config.yaml
intermediate_size: 256
norm_eps: 1e-05
rope_theta: 2440.0
parallel_block: true
learning_rate: 0.00362
beta1: 0.9
final_lr_fraction: 0.1
MLP neurons of a small language model. Each row is named by its layer, matrix (down: output weights) and neuron, and shows model dimensions 16-143. Each number is 128 + 24 x the weight over its row's rms, rounded and kept within 0 to 255. A neuron's up and down rows have the sign that makes its largest values positive.
After each neuron's rows, "fires before" lists the tokens most often just after its 100 highest values on Wikipedia text that the model never trained on.

L7.down170 [154 111 122 145 116 108 127 133 103 139 117 112 134 123 176 111 127 132 122 149  88 146 127 168 132 123  91 132 103 102 114 110 126 114 125 116 162 143 147 124 148 144  83  90 145 128 153 155 118 133 107 146 167 118 139 156 167 122 113 164 123 117 102 121 129 121 101 112 149 122  92 160 139 104 120 196  93 191 134 117 104 122 128 140 136 148 159 111 123 104 147 130 162 110 177 175  85  91 100 129 167  97 106  91 163 112 157 144 101  92 128 131 106 131 119 118 117 110 121 115 120 123 142 112 143  79 128 186]
fires before: "="

L5.down226 [143 114 166 134 110  93  95 113 112 104 119 135 100 148 146 132 140 128 126 137  81 132 105 140 155 138 131  95 105 110 141 116 149 137 140  97  73 180 134 118 116  92 127 128 104 119 140 115 151 129 131 143 118  94 164 148 126 157  89 170  96 151 152 122 120 154 134 166  93 137 115 155 120 200 116 175 144 164 157 154 163 140 137 118 117 154 172 141 123 124  83 130 140 131 157 153 138 127 178  91 149 122 169 151  94 131 126 148 151 122 165 142 108 110 130 140 102  93 143 174 110 139 121 134 121  92 119 157]
fires before: ",", " the", " he", " she"

L5.down221 [112 109 102 118 152 121 137 109 151 130 104 116 128 112 120 126 147 129 163 159 168 158 112 179 130  86 112 123 175 137 145 118 141 145 107 101 146 127 129 128 119 122 142 123 175 104 157 141 124 123 148 109 134 127 122 151  99 138 157  60 120 124 115 114 177 130 157 104 136 143 159 129 125 117 164 103 146 146 129 146  94  99 135 153 107  89 181 143 178 111 130 120 141 141 183 122 143  55 135 131 152 130 128 118 170 106  94 130 109 122 169 108 124 128 114 147 105 106 125 143 106 158 124  93 129 133 154 110]
fires before: "="

L5.down198 [164 172 139 114 125 144 147 185  87 120  99 142 126 108 140 123 139 159  94 135 156 161  93 116 135 156 139 141 110 140 115 100 129 156  94 110 140 146  92 135 129 142 151 150 138 142  98  99 140 114 131 170 121 102 114 158 148 110 157 111 147 132 153 194 124 116 147 164 141 140 144 171 118 134 120 147 112 131 127 126 137 145 136 134 150 151 114 136 139 203 124 114 133 152 111 138 128 124 148 116 101 131 123 101 155 155 144 144 107 200 143  88 149 107 142 154 134 140 122 115 121 180 141 143 121 137 156 127]
fires before: "\n\n", " The", " It", " In", " She"

L7.down225 [126 118 128 115 154  90 123 147  91 205 132 128 147 126 114 117 107 100 158 136  82 172 117 105 129  94 133 106 126 129 142 125 127  64 151 138 152 190 180 137 115 151 151 144 118 117 154 119 128 174 111 106 116 157 138 163 121 126  98 147 122 120 121  83 115 113 119 151 108 117 121 123 125  93  80 170 136 183 127  96 107 190  96 140 163 140 102 136 133 130 142 120 130 125  79  96 123 105 181 113 159 108  88 120 142 147 117 116 172  82 156 128 118 118 113 114 153 116 110 136 155 137 106 121 110 118 104 121]
fires before: "=", "n", "nal", "th", "\n\n"

L3.down247 [107 161  92 130 134 136 141 124 111 111 132 129 114 100 124  92 136 164 109 166  92 127 128 150 131 169 141 142 130 108 121  83 113 113 113 113 138  99 136 143 150 133 173 120 134 111 139 109 125 180 120 111 120 134 122 129  89 124 125  92 126  95 139 131 103 154 152 136 148 110 131 138  85 121 155 142 114 129 135 154 131 150 122 106 141 143 114 106 130 117 148 115 114 115 114  86 165 130 105  80 126 171  96 138 150 135 162 164  99 108 130 158 173 117 134 194 143 129 153 116 158 103 100  91 127 155 146 105]
fires before: "|"

L8.down211 [ 83 124 153 144 132 125 127 148 102 139  60  99 104 139 146 142 124 150 129 192 104  76 120 124 140 149 147 110  97 156  98 157 139 147  88  92 156 144 132 123 119  80 151 139  83 162 108 126 127 153 115 147 163 121 125  89 164 104 124 128 110 142 147 130 122 119 116 125  87 146 136 138 102 100 105 137 118 122 193 130 112 122 111 151 149 168 140  92 119 144 143 107 132 113 142 137 158 148 166 108 161 116 140 120 112 106 139 155 126  97 182 134 152 179 153 173 115 105 122 134 136 109 104  84 147 153 137 139]
fires before: ".", ","

L2.down27 [127 145 127 149 154 135 133 110 110 140 102 145 128 142 132 132 155 163 126 108 125 113 131 141 124 120 144 131 153 175 145 174  90  83  97 133 117 107 180 139  94 124 123 188 124 118  78  95 188 127 108 119  95 202 118 105 122 108  97  87 126 103 103 131 176 111 149 109 128 153 145 128 134 153 118 123 162 114 117  82 123 124 109  94 156 139 133  87 114 161 152 110 161 150 133 138 105 121 187 148 128 142 139 131 140  93  65 154 122 118 147 127 107 109 107 128 139 155 136 133 112 134 153 113 123 122  89 107]
fires before: "=", "\n\n"

L7.down250 [119 132 107 134 125 107 139 144  84 148 101 146 120 121 107 151  97 157 113 153 154 114 139 117 110 129 139  91 119  96 147  99 152 108 158 122  52 151 101 162 174 138 131 158  96 147  80 148 125 133 155 147 139 110 115 166 109 112 119 184 117 112 146 117 126 163 180 146 143 136 140 126 108 109 126 141 103 142 103 103 138 155 121 142 193 134 175 118  98 108 148 105 164 151 137 118 111 157 139 153 133 108 164  81 110  87 141 104 126 128 106 113 101 147 104 122 122 114 132 154 123 152  89 125 135 127 120  95]
fires before: "\n\n", " He", "\"", " In", " The"

L3.down100 [103 146 121 157 164 119 125 127 116 138 133 107 123 100 130 120 113 116 112 126 125 142 144 139 121 114 107 115 107 156  93 141  91 158 113 121 150 142 138 103 108  98  89 133  89  77 123 153 137  88 108 124 132 128 109  93 162 124 122 121 103  84  93  65 137 113 135 104 131  97 157  66 157 108 121 152 128 144 137 114 118 110 122 141 191 105 139  85 180 140 109 122 161  91  81  91  96 121 157 103 141  96 146 132 160 128 115 117  81 127 154 128 198 125 132 154 137 134 119 123  61 139 104 115 110 106 135 155]
fires before: ",", " November", " April", " January", " July", "/"

L8.down171 [126 130 137 113 162 129 134 130 130 150 151 151 159 114 143 150 137 116 137 147 116 101 125 133 131 157  94 143 130 110 122 103 105 120 143 140 194 120 143 125 107  77 139 146  64 140 146 112  98  65  93 109 161 122 106 105 134  89 123  79 111 156 156 157 123 106 115 151 124 151 119  93 143 122 188 137 151 101 155  88 106 121 124  94 123 153 134 156 146 137 120 124  89 126 177  63 128 145 163 131 106 184 123 105  80 138  83 149 157 105 115 103 120 113 126 146 131  82 144 143 140 103 166  98 153 107 143 107]
fires before: " May", " July", " March", " September", " August", " November"

L3.down158 [139 135 107 140 169  71 157 127 135 135 108 133 147 111 120 137 138 110 131 127 169 139  76 127 120 105 139 104  83 123  98 124  86 184 135 142 130 152 103 114 137  89 128 137 175 144 149 160  91 133 151 144 135 153 145 123 136 114 147  97 108 163 125 184  88 124 123 165 149 140 171 101 122  84 106  95  96 112 162  94 134 106 138 109 121 134 146  98 107 153 171 147 120 143 131 154 140 107 119 127 136 129 121 126 146 157 104 138  90 141 161 113 110 103 101 144 136 120 142 139 129 157 103 143 155  90 152 128]
fires before: "\n\n", " The", " He", " In"

L8.down3 [136 135 104 136 115  94 144 119 161 129 124 156  65 123 138 106 157 136 125 152 124 181  99 128  99 128 139 156 115  93 135 124 130 109 127 104 140 131 151 116 117 116 133 155  86 142 169 144  96 143  97 133 146 109 107 142  65 149 109 156 115 122 107 150 169 109 136 143 133 114 134 140 119 102 123 130 145 150  91 180  81 103 104 154 130 132 129  80 132 114 138 155 157 111 134 149 109 134 119 134 114 173 118 116 169 119 143 161 133 107 123 136 133 128 161 111 108 171 158 135 124  81 190 128 152 142 103 202]
fires before: "|"